Part of a small language model's weights.
Size: 15 layers, width 256, MLP 704 SwiGLU, vocabulary 2048, 11.6M parameters.
Architecture: RMSNorm before each block, rotary positions, no biases in attention or MLP.
Training: a variant of Adam for these matrices, 175M tokens, 5380 steps.
MLP neurons of a small language model. Each row is named by its layer, matrix (gate and up: input weights) and neuron, and shows model dimensions 144-239. Each number is 128 + 32 x the weight over its row's rms, rounded and kept within 0 to 255. Numbers have three digits each. A neuron's up and down rows have the sign that makes its largest values positive.
A block is one neuron, or neurons of one layer that tend to fire together. After each block is what it responds to, as a language model described it from the Wikipedia text at the highest values.

L3.gate179:146108123123112195119147206110121199110103182051171110152154088126117157094160187097104119132117089095162141104105123108156154095165104164068134155136129137119088087142159134116133131132073127122189111122090124149113100073162179120087122087158112130145116148129137205136128095207161080084
L3.up179:112141131171121130120177152126159152106185157109108139178154141177104163089100132126087142121124069089124204109150146175143081115126159138146041096130112110160107142107127110134100115071119120062070145212085091144156133100132143164061094109144158205181143152108129101117163142235108098107
L3.gate277:144053141167113133143119135145113144201100103095148108152118106118121151080134181137113164129124142179091197106117162025062158162130125095101115172123119105163135128094115139127170127143126137170100107121129097099138140139148113106124131134153155122192159094176118109123134146129147103146
L3.up277:123102142127133187159113120103090184153146189109098100132217093066109086154178166073126179117094166166135064168139076080117110055094120122115136078132116101080123102132103129031126137130212114132213047139146199159193073087146134103145115106102134143124146133132122109118102177198144105099
L3.gate367:183057181143128184103150155081092103107132131115161098098144152114131170067145225098100115141096150097107134152131141167157174054153182104080129097124124145178176079133130127115121180126102140138111084102117156103145115151120102070112117140087167157171150113139114089117115225106146062120
L3.up367:108077190102093194099133172098129159089144116088099101166173085101116155119147167153119203164119081107143142116174112181144134081106148112072103084128073115148150080125132116150142129143116121153122087168119119131132159110107107152078149105102196142178086081115134062115104160142138089100
L3.gate533:142088142135090115103076112101152109126117155157126146140110128129182167185114167164207194160122127097118147139197177070164095149138140082195118069110094122188190152114066161145173173137169110138065165125160175123168115101117093113109111102054122162103154110123157077150146192123077115167
L3.up533:169141129104143107151105101111102148166124112069148106114120140100160148126201164187138159146125141085104101132112038120164087147188105128101108128181108103116130150209124123166132191142066089157144087168108089147168123152082143166082100146082160193137084083187147116109121141115093082145
L3.gate610:090047140135092074164174178109122111120108153100121180112125121084135068164081191139172123148118156135129164111148140127141073110121094124078107143090126099127130130119133152114192115092139135126118136075157162165150187105125115113126134118141121201138179130151178195163140175175124112142
L3.up610:175124135117103116082183141146067149187164140149150122106140068077075155156071154138168116149104111097103123117120138124135129059171114079120105058129099153112113143137060150147167169050122107140072129118129168195175192088073167139090137125080129186155111133115126122123142153140163107157
L3.gate622:176102099073120108127062176105167155113106125095089118146141124099102137139075185182153133094161152156108046098089149151176119133166161170180130096091196173184117170127142125124144132129137146119142126107133069137150185149077094187158140156203109094143143118142145106149176169099094100160
L3.up622:153139181086130117128144092170148143170083064073057120130159112153126170157140112153202152157090092140116101192079129090131110146129195137146135108125157110105129138117129144163044091115137061182102096162128088158135126161096148158146134108140173114155190058180133110139143105097106163099
L3.gate624:124159142161114130174099111165090101139087185212198139157088080117164094135119187168133138081083097096118145104191155073176087164190099118109135154162106147140097140145148167177147137128112104169099105089163182132170099133058125202118211080088154148124090099105139153145136146148124162152
L3.up624:105088152127118133137129137126143143159097093153173143145098155137106179127168158078241097135133164174129075092110124103090086147159137137169160132144191096096123133153120073082158118134156193143088122098160111110132178102106136135074146122117169153125170121111126148117103195139135107177
L3.gate666:193124167146193175085119087130098145139135120061144073105132126185207131102122112144139122137099119146135186101077157092137064113165206164123147115151157154177145109103116129155107145109114125133128138128129093094116119148099178187145172084158132128139152093091097081110116141162159134044
L3.up666:097111147067114127166125145077183146156089128139189110084128092197139085102160142081083110134089121080089137092108150154176106130119049078147113116163131154002124118165146133068094094156142041098142132101102108146151158038097100173136153116093140058148149109122101159110076107087145112126
Description: Mid-word pieces, passive participles

L3.gate14:136144096118090174089082097057139054118145162111096116140138139172112065134136098175131101150163121133131188174176135071083095189175116131105122152094135146101119123110200134188174075147199085106122087189107109074171114159171135182150120145159147057125104093129160157167153119108122086161
L3.up14:107128147154119150113143111148149160140100132065153124149080153159206162140170111098111124145063102155131083146132073198152113204092113116178119147137180160095125134237102166118138170087135150085110120161089106127103121137111109095110121170108067089107112126102129116133132115092158111172
L3.gate26:151150106131081103102112130141205103110116125119123068148130154151086116108139124173139161136090109138148175140119139079142088132116117083151136124104178127139085076104179138131129163147095076151094119108110130098117115052093153146149186152151077144158087119119171128187135098146107133139
L3.up26:095145131137116151107123109120190159141132132149069085083132142141135152127121189137136140137153125167113180104133187114130104176069079084115108167109200129179080190106102149093153117172102101073111106164129124088120172143035096158164172117120078099104108098162164085170111137140137103103
L3.gate67:126156143060154126124151088148183109096179141119140157129179179094140098145078099103128088129069182162143114089072078122164137202166070156086082116081182157100160114153150135159108140108125140087133129066092180109038091084133173138123064152114080174065120142103116104117147107106109108148
L3.up67:109125164132085192114128116121166148091124111146133125109197129065105086169149087088122151116091088074124139090160192153116089134115121117143149059131106168123160162122151165080171093109203186130098074140149128174166133150154124130097127122160118184128124122111124088134109085185146140159
L3.gate378:093138150151131177107097061126110155209105144121103121096098137151175095099118156104075109083081144132138074055148085106097164138146097135186141131173086130158158177149153102108122153112134096118126114133198119103068215087149079176146155138169169204089097145169156140139127176134133141167
L3.up378:171129122047103119099105076181163056129144138123093101048128134103129124100172077159142145145143107097161110094167134055168146102139080122100125161103114150105162115136123158155123176141146056127102083091128123176097099049080067128115182157174105185095125116110162132182127136159120099142
L3.gate482:064126156122134163122102116094162149097110153123148129153120123140109104183130131141110142100123095102101182079172160078117109192121137060153082185137151100148123118122114154144168168129100126151132087147152189109135123076138122106201167145182152114123160077106171106163109111115116180137
L3.up482:145104122129105086177074130091149096165124093140114094118100132151112131143109127138115166118136131094156128133071175110135093161154100104101104143134137054183127107118081215153103166162155114091128148155074118126060147095088091138156180170113090160128132110092132172125139074150107054137
L3.gate520:178096141133145121133131150174144148122125100177127128166114085150171117147119104085048173151154128101087136067142070081147172128105110186115084157163175107142094144112114174124135101094108147108120126027109114155181125099109127178116180161090125133123089102153137148143120143173104100195
L3.up520:118123110112116101185115175126111138103116109192136187159087105125128120100134087153174136144206127089144116073158113176108191153151121130124187191156128116142143104152103133119135126150095128067113172224175163148184177161081172125159129050123149093091138070155102106119097151103084142082
L3.gate595:104122098113121133130179104066170141140173142084126162139081132087105126109136173131134126089152127125119139114131129083100063113133148159106163164077125121136141145151154155181180119168188075133103121119098104152110088085066108144123142123081090181165141062080183136167115119172154167115
L3.up595:117155090101156079162118099091106145099102127111196134154092130142170140122161117145125169090100109124162138145134121134126112134106100218093110085124112096109101131058068091124152106167106129115125151092093136092134129105054113232104068125114107088177135117137113106123149136158167076148
L3.gate682:170153131095134157127093171102140105145126106109101109151094149138181093120111171148133130148171118136135115111125116132149109176169110127144132149070106165173146140117151121176200148136138070140090148140149113118111157115150060137187169115111094105124083083129136110171100076070092126112
L3.up682:137202134145095161192097148128130119114140158091137088141079166112133091129173080102106188152168202109122071149140115161094075104118110125107147178060144181167061142115147103180146183092096117131161141128127114132143058181134121125173120114170103087142087144119132107120071116085108168096
Description: Mid-word fragments, also/not

L2.gate7:120136138108144112218153126206186181127160086133160086103138102215136140149197116103073149076120080170176093121084124134071083175094117148131098122098104129136133206095103139145133133174100162180122087222117125155144109130107120153115097113143126109150128173176143072144139125163100136120
L2.up7:126062127119144153165122117154137205115096063158104177109144122105118096156090140165153134111135080166129107174130152161184118111089094154108111084035123132166152123135012131117116065120099138085145133154114104060125125106175069093095062088182136129094090091176145105141073129098090134104
Description: Right(s) plus word fragments

L5.gate87:144104124147156138158063120136115185103098084115086135089119124129146136165136233199159141147094150098074073141177146107171157110074181116128163087147144082141140134156128133148153156148126133071117110161176170142124115175144144070118153132135175148114144071162149115153113181112081060169
L5.up87:136131129142134128139074127174080203111113120150117161127111084134191136149169156192117162115098128100135124161101117096130129129145106119134116092162138044184100094149132161116151196152155155102119152184162108109124111170132191097135161173094139169218052135130142093157112089124094146146
L5.gate197:070100152189100136124109092174115127126096125131139174157142094155094178177063202155148172126087112110065103130146125167148138107151142145137144119141129189113168187140113155088170185156183133110116089131144097142159115103119142159159089138105117127076091133174206070177178175166121122113
L5.up197:107123116142138136169112103167141129153152162102111107106132167101129141133134193096148195095060088118087106114138054110160158135147119094067077136201142148100130158148077194131168185132221121143116127107167183039117099094078113122159136132136111147112126122078146094147156138146140143122
L5.gate255:050128141139203143145171154177139141138093122144142123103122115063124062081137143187157116129123067103075163090136155153111134084111142159093105100165114108129171155150140192145166101198137160162143133115179118152143067079166132117076127141116192129120139133184162111137153135122135102144
L5.up255:140128124113132121165130122092096102139120127196112169112166133143164180183093152154224135160056107094133196160103185136174113140126088102147148165090129191097106088179133088098073090133121120185170147140155191122109139071136098106162087109136129142139115144120128157109137105103050134125
L5.gate313:168163157087137133089095113174185126133105144121101122148094098157092140104125126167071106119125055128080092105193186114099119179113137097102167088135121119117204111104102131131150143129145192160184138154139143178125176168071169166087144117150151149091199140130148067137115172080127112101
L5.up313:086108120123142098117125085085046128133115125084082128149149074106166078090160169158123176135148121102194143153127144139075077135152103179133158125120140186133133143163195154148121091146204174157155092061121117125138093050160122097139089107132149099141103096147150081116162122123147160176
L5.gate466:116132134185106143103079123136136136111134127158148158187115132112137167143066103168147137133078115139132100160097113119127082120139109159142173103134158071070155164137167151112127142157138057133145067101138140197166128157179162129226056143130148111164126121181169081163101134108171102102
L5.up466:130119147145129147116107117141062145128096121129143143099116130128146064192113142170142153103126062072109099180106142130132128035117136182120122128156114116083094137117161064129030133108087076097117120090153122132142157123105113158114096127116170108174112089116104137107121092089160194173
L5.gate520:129098187098127116121134115106086126133123124115164155098135074109113157211141163168094040177092087077143101118150057064164168146093122162130128174166086161112150125038192100096100129120102195152099117108113101131137133151145167161144150165108162163087110132188126128109090162076133065133
L5.up520:132095109162140161139129110188160061174107086143104116099118132141185068143156147165105121126099095118121159166105121065114160143166053079076159122182094161086144143090132180111108113124104142145123093140105216121097168094164102078113094152138130186096114144161119156117140185192072088160
L5.gate533:147086118142140117169121145142189135092097106087114125177120175147138107058169143139153129099084099109094140109104150099173091120146122100127171150143144082124112119109167171066169157115147125142178152131102046133153077130111130158154108128146139150147079114176156037144119136179102123140
L5.up533:156100125076124071191208140223123137138114087083094125102100094125205082138110186169118180108094125160114082113093125195100173099124092161155104155144147151124120167112091143082095124139126127113117100115180114119135166110101099113142082092148135178165094080180132096132150147115074110146
L5.gate613:071129174166110099113160132200142084158128140136148156135125097145153152175100157089119135131149094119136174038190170103158071100111108145111086115124180150144096089118169146177099145155115096124104082080104185158169171113067145130145168159108205132180140084147152162165112101169198127073
L5.up613:113151110168150133167161110165064189158125084110111195157080093118202207172144143087063101186123113084171108108140153072078086123104108100166144113140143118073133112128109210178118169118116132116071129109058129182217110150095186157136169160159135162144194112101118162111114174138151081118
Description: Describe verbs and -ation endings

L5.gate57:172092141147158174108086077117144153132127106120136120157145150135147111131092145072184033164113096110115079052131169175093134103155120144171126138144178125128171145165188169101136080196180094113101129101142114106085152119072089090184118145144134131196048145092152168159139128134151184131
L5.up57:153113133103139128168097090169177141103185151155173154100152123163108153090109139122144154119179099124139164140126089085066089129177134123135127115117170112127113124101130132153126091151136158138042154166127074075137103119069139066116164163138087117205101185066113167113073093139148095105
L5.gate281:145174114107193204092134117153144080136157205123143072143149105116101144147156079169165117096205092135136138136119098118180130186132095194155151123097157126137131122149144158102101161157086184114108125137181046135089170049142122116156056138120100116102141112131130127177117125143099064133
L5.up281:190152128166104167111117101138096125118160163155123176149159161121121093153100127132151083145142118088092152104132173181119147139119149166170133191101118126163117083141062151146149126121125149102139094162191144094095096168087102109177132126169075057126141097081124065139158129139108093123
L5.gate410:131088125090123178111153114102154130103128159150149143122149135134111080128161172095119109136107123127129129101136172173149150056125135197214125160136138099133128104132149123104156074084123109064106093092157118113093103123119116081147227076138161121116122079117100096108137098153107155098
L5.up410:153093098119076149106091189125194207156136088060113101144205092097114195139106093137173128146170129144150138128168178118146135109184087094106158099124098148089106091166142162155148137116202141126113181109072059158116162108090112111155173162048106108137086148157133103135087069107159133074
L5.gate502:123092113137126180125135108124133133123130119161117145177110161150151091166147135130131117074176089159089156103186173120169113112141133126129118141102132156159078126109144181154113128135089128149194159121137180117104124082118101119112122177162177183112120091141186131178117097148072129104
L5.up502:153079154123108169099097159095085154153107095072095114121149148134114179096102077124181143089136166122106140223112064149129089121103078116126160145098090154149064073168087173136119137077146144108110104149082154094082141110093125077099132108128138105126060121096133089117092137095094138139
L5.gate536:143129120117197097071101158132171179112090123121086145147102132129137137151103131143184106084169159174103138100137112151124131148110120144129185141070188124150148056137189132176110121080147140142128184107124182179148180122115124028203125129103146079126106105152135068125170166157108157113
L5.up536:114108142171121113165162103153118172189074168125132183089122136104154124174104099120066147121081113104169168109121114158117186158136199166142130205155097140153131158076139149106180178071138167098136076085161121104116147117102098145142120126111087165149124070158126168154150117142170095129
L5.gate588:152090126157136122200094123182160148126081103138118176162117160170129163136133186158178141151112110155123196144143124088144122183174165132142127162066237134193166082097155101177114148135127130155112120147169175145158146094145087106126155128105099115186110086113130100140109172130161162090
L5.up588:135077134109106135099107133170123147175099077124137167075117148159141185156132168113109173187109134207131146119168151109179125179176114128113181145129179172119162143126116106135153119079138173201111043122129148172170161125118128120137132077089162090124134105186106159103049085113159106100
L5.gate639:156127132122142139142144170193085150135120130074113136154114127158082131104090127163118176072081161165104170148182105062124124108141105124130106115096141131097105175122134171154142149094115109135134090144135107072124085109057121172187093158133074140128177128097155079134136139130122120131
L5.up639:114132107116086129123147098158096155161104111145162143156107165141144186137121130138102122171132184125168110090158174134113131178159146123159122161116207089143141095105100148122099135139141136146177071143101165154140141161147158128103134101150147127166143091105139093118095144114121116118
L5.gate676:149082114122129087107119120120126189140148110110127166097166139118094100134090166122046075118089113119162132116108146146099147139145133133175145132121061171060126146108183144206114119158156151123164111156084104140082108200115125136163106158071110166158145149131159146119084098122124068166
L5.up676:135144091109097140173067129105097192169127132097127141150134106068155084187119131155113107126119160172172093137124113124078139094103150121136161197077075129138122166085137143203156123155140155115167101081121127131070148163153126162210071143131129145132129127074136150112095146116122100180
Description: Adverb endings and particles

L2.gate447:165170148189098219154099149087129146129078142173102159098123179156099152116156116142083099066189158107086157097166124115114142167137084143114137173173156146178123148116146154166118152117100113116137132140114154160092088142103110125161186158119132093191091064149169115150104197188091108119
L2.up447:137096143080138114092112091108130137180115167244091145123125151122154145168119138129116105163148112114146152123072103114143142186119098163123089135160144111102124094165135119137109188123067123135093146118080015132114146122071119134146217155129174120136150138146117099095155090126118134108
Description: Predicate adverbs after copulas

L2.gate554:092082087157157078109114114133175141160105139138147098110128070140139077162121150171148114162113112114090114155133208157143155096136160089139105142149104109131145162164175117143166101158180146123072092141107176144203113092154131089099117090116142176119117137198175093177100173130133148125
L2.up554:166091124155152090091099084175167151164109131146063108140139134140174121166064128084166124171083123126150143148131144078161135097140146078148176143147147101193111076127130133198182105142124149149075180085162145109189135148078116138124176152122053173128125143126139160137083158103154140110
Description: Event verbs and time nouns

L5.gate81:068181128118155171124110132112095184185121103112096181125153124083157168105117116154179086146143161123125125164118138134151105153129153156120190191128147124147132123099105076136124083127049125123095080064143156106113095128056144136156157137155118122134104093121193095194134087089088123167
L5.up81:096162162157149154091182144067102158162115138065121169047133119149134170098126137139131112174097158098129121171109134175107123100129166149102096076177121106092197123114139141098138083117100132097097137106144143152145113173159127157136120107148137063113161122142141109132091069171108148125
L5.gate127:166062091140159092070083137096120160107156109091151113115128148109130090125093192182171115148147127189127170150124166105079168130112115098130177084144143132141151125131146095143111099113103147157094174093191185132143128145183103093116181085191113064124124123174123117134116229139183156148
L5.up127:120141105183125116154141096192081075113142157084158175159172175119102120072124138073085109077063130180102140154103131052072091142122129131122132150178166139167109181094138128147102125107104137221130075102144102129150127149133109125107148099127154104097102082120078157098148164117173139129
L5.gate135:108138157123143108133066103122124133049140126106096151074079149127098092071099081164125055111137127235123164157149208104092107091125112088109187127147091149157147130110153154102159097126155159090121143093120084162174127154147120129109112045171095183108121109139147089159143141120126127202
L5.up135:106114166107133106107126153136088093067128148138158181106118141097115081149137119138073149134109108185150123159163116084150100094140134105128163133150127148167124119140141107107115126179172130055139146102146134183142146180105112109091133125019056156113070124118113150131130072064159102167
L5.gate323:102113144107209160107033118159074114156155145107110121153135145101163099093107128106115124090178110109107146113117062135138094153115161175140130155127116150143152135120174136091193084139121130089208127132104100110112081100109112184090141120180117128123109145156189186194184134110172184148
L5.up323:081145082069171140101123116101102190170159128160172150133123150146098109183066101140101117140055181135109129158107020187148039173144088160112092112148124183055129178117123109117151137187116109121178069096139166159087159150135182157153134114126134119113170102114128126127120118154120096158
L5.gate380:171082081119177118121036093128126155103130163100167138095191172107181180135120152088119147152163142150087140123104132107107143079111128138090151170154134118139136165108093108110153169090126124158144100132109098149107151158116159142099114118155138158068148137131135082164128161140113170169
L5.up380:182171131140184154138105100116116132104127143144152160159175135085105110120109140055155104103086170155090143160082095176093165108108147117140029100103149064150144122121092159144190106152173115155147101152125134106128160110142116119076124084128085135147184171119123069083139166146131135159
L5.gate501:154148147080144108140160072118189145102088136167172105116102088091131098156161142163171042121155110126117104121126099163122074157129163097108144190113110110123174156148159121150090160082148123115173085156100173164142170159165137164137094092152080089070196107158144091161139080086140144095
L5.up501:140132130119171132182136087176134164087112142121122155143098101141106138075106129119132156179126180129112150139150094126121130180150131121096155055143095102160142135094164126120182075148140120098095088095113152127165133100147096158076115109081108145152146156110161114198099104117046187113
L5.gate542:148107160067167078147098075141107179142150089162147075113066131139135113082135103143174101106142131182142136112107095138098172202135176123134156179131092081133170227131161105098136197172088092120087100117115191113087172183201142150108130088120100138169175114171154058151117128154186106135
L5.up542:154152141121185215137107100107140080095110098150199148127109097121139133083112099066110158113178131131130156147136087181123128154173114105119135175159160129049105164074091126055078097102108129114148092126129155123160155137114153173088129086170110138125142159185145126137140169092106126097
L5.gate598:179132111147169095135102080160124124109147132142216165159151158150178132150108153051122163128127117137131137150110125107131089107183134123119113163185132093160126128160057135134164122101123166107103141161143125123156090152080126155139119118086081106115146136142152077177126165162102151166
L5.up598:145106086073128122145095117135116122108168130130202176166119151143160133107146157075145171181151122073143162111131097105111127123121141070086083102145126098096171088156108142132184125120159123078185137122079166125139139080111103170159101101072070161091149141137097097125134137159141153147
Description: Mid-word fragment completion

L3.gate75:107073168137126161139150126180118136133087085136106133129121085133130121133150130108096157113143075057157137162175123194142139115098135133152101110113138092108109151201103081184078127061123152116100111189156156123101126147191174099147144107154124148125104108106149086124085140121146149142
L3.up75:149087096130074144093129158135077141190156146103166135141115118114132110074176114157100076142098102075149130111127162181058157155150120113148089087136165102124103123161105082165102112120119159118103126198093061131173114128166168124174125136188168146212139129126153142132082188094164148156
L3.gate150:167089127114103116145132136163090142100131168097192115105185128121139080099133079092097064139160172227098124139152161128182165149110137101123103126163146123191083076126123160156110159101101199140135113226108139096110112184148172076082084194099121148131156106168164154148124077194114111098
L3.up150:145098063135092165138168108114111141179146176191111101181180149175162105097080173114135122171125132158115114153158075094129118194161078120104107156142130128122074176164126185174056130109122116129168044130171155155156124069118133119103125143089168148140137147103128131140105120149115097099
L3.gate269:151127146097103180121158085098129096131146176125173103129112136130151074144130142146132111132141128088161150142170103150145077133141166171094061092123116166116138107111099086125052077236197141128134070209155166133163145156157187182156174135096152137110131116171111159122086131169122081166
L3.up269:144183184136126142136141163079079165133153142106125139134149132118137137097078184139142151167124155135163110167107109150144124164113118126160081089130087130173123087133049109098036111121105091126108160098101116159149174098118103105158093106122133106132153131118144118113176117097076126129
L3.gate326:134176162089163111152092090138166090190144125110192100113141144090135091131109094133145137146147126092111130154081128142158121130145130080171154080038162143139230098128115115085113107135119151099089106131124114190116168040110137140136094075058123111131101131155160165168160143160103124114
L3.up326:131118148145103141152114117150153084143129151112154144135163123124113156126102117076127114089142118095077092151125170149111106160070112099163155093159153167155208113139103095131148114131156133104139085126125120193162136128147154147098139105088147128163141154171161123175167157201191132158
L3.gate345:139114173051116114180132120124100132077139143122164115121177187113145142119135087107065150140125107108093192108118136139111125111143104155114165083117196135165121104173079179138124090095103213113123091136126171155095141161166115134054147145121144153155107080135132075160094136156109111094
L3.up345:134109153140140102200121128183118137163080105123140163142173105126123129091133102184114178141117134128134108132105136122114137118078158128145101053155131129107140082113053080121062104101082141113093066128161129106154080096139129162120013197142078126166177167154110150112165170153078132131
L3.gate412:145161165185119099117107106112116151139118196155123124133148119105122080164122179099165182154143115113132134105183168065136131146098073067162089056144114127162137199157177115144143113149081142150137144171116143055153151101104106131120100131083041159137174126151142095175119150132135045116
L3.up412:166154142158109082097076120148083110132085147146101097114156115083148080216152193134166157154130174119133139124159185076191116094096084079188110063098146137137090156158160145200138132180073112181101097177141113089113161097085088147123103133091071152100127099137124112152087112144098074105
L3.gate448:126122146095151153080019118108092162146107172097168142117153182137149117206159098185093172061093121083079125149134155137217144102055155097104125099170106142188142135163078124133095146128129145078085157129116161123120086127143128120159119142084158112110131086178177142167117117173062108226
L3.up448:118225088143157110106049186210082109095105113162180152165145175084108146156127126175118179128136151137153123140139109167131115135107096136144177136175123120166134148135143121105094152101092144146137091103185175116130089121190109066135111162134118174112130127145100073091095151135126157135
L3.gate619:089107136183125137125083134131166105122107080168106135074211158124184095167128174118074181115103099174127132182152145128127115166080138059102117147136150104123136189127114063105068153086107128111078132181131094133086145174146129174107104121115067157167166154154134113148109130091088125117
L3.up619:143213157168118156166110132118127161164135209091104143101137042131126147091139192122137141125110140179126157150167079080128176088114049093111085099076176096123185117156171137146071125111131075096149120164150132101154106145176113100123133078141098154117154137110105086095132116157056084124
Description: Mid-word fragments and "right"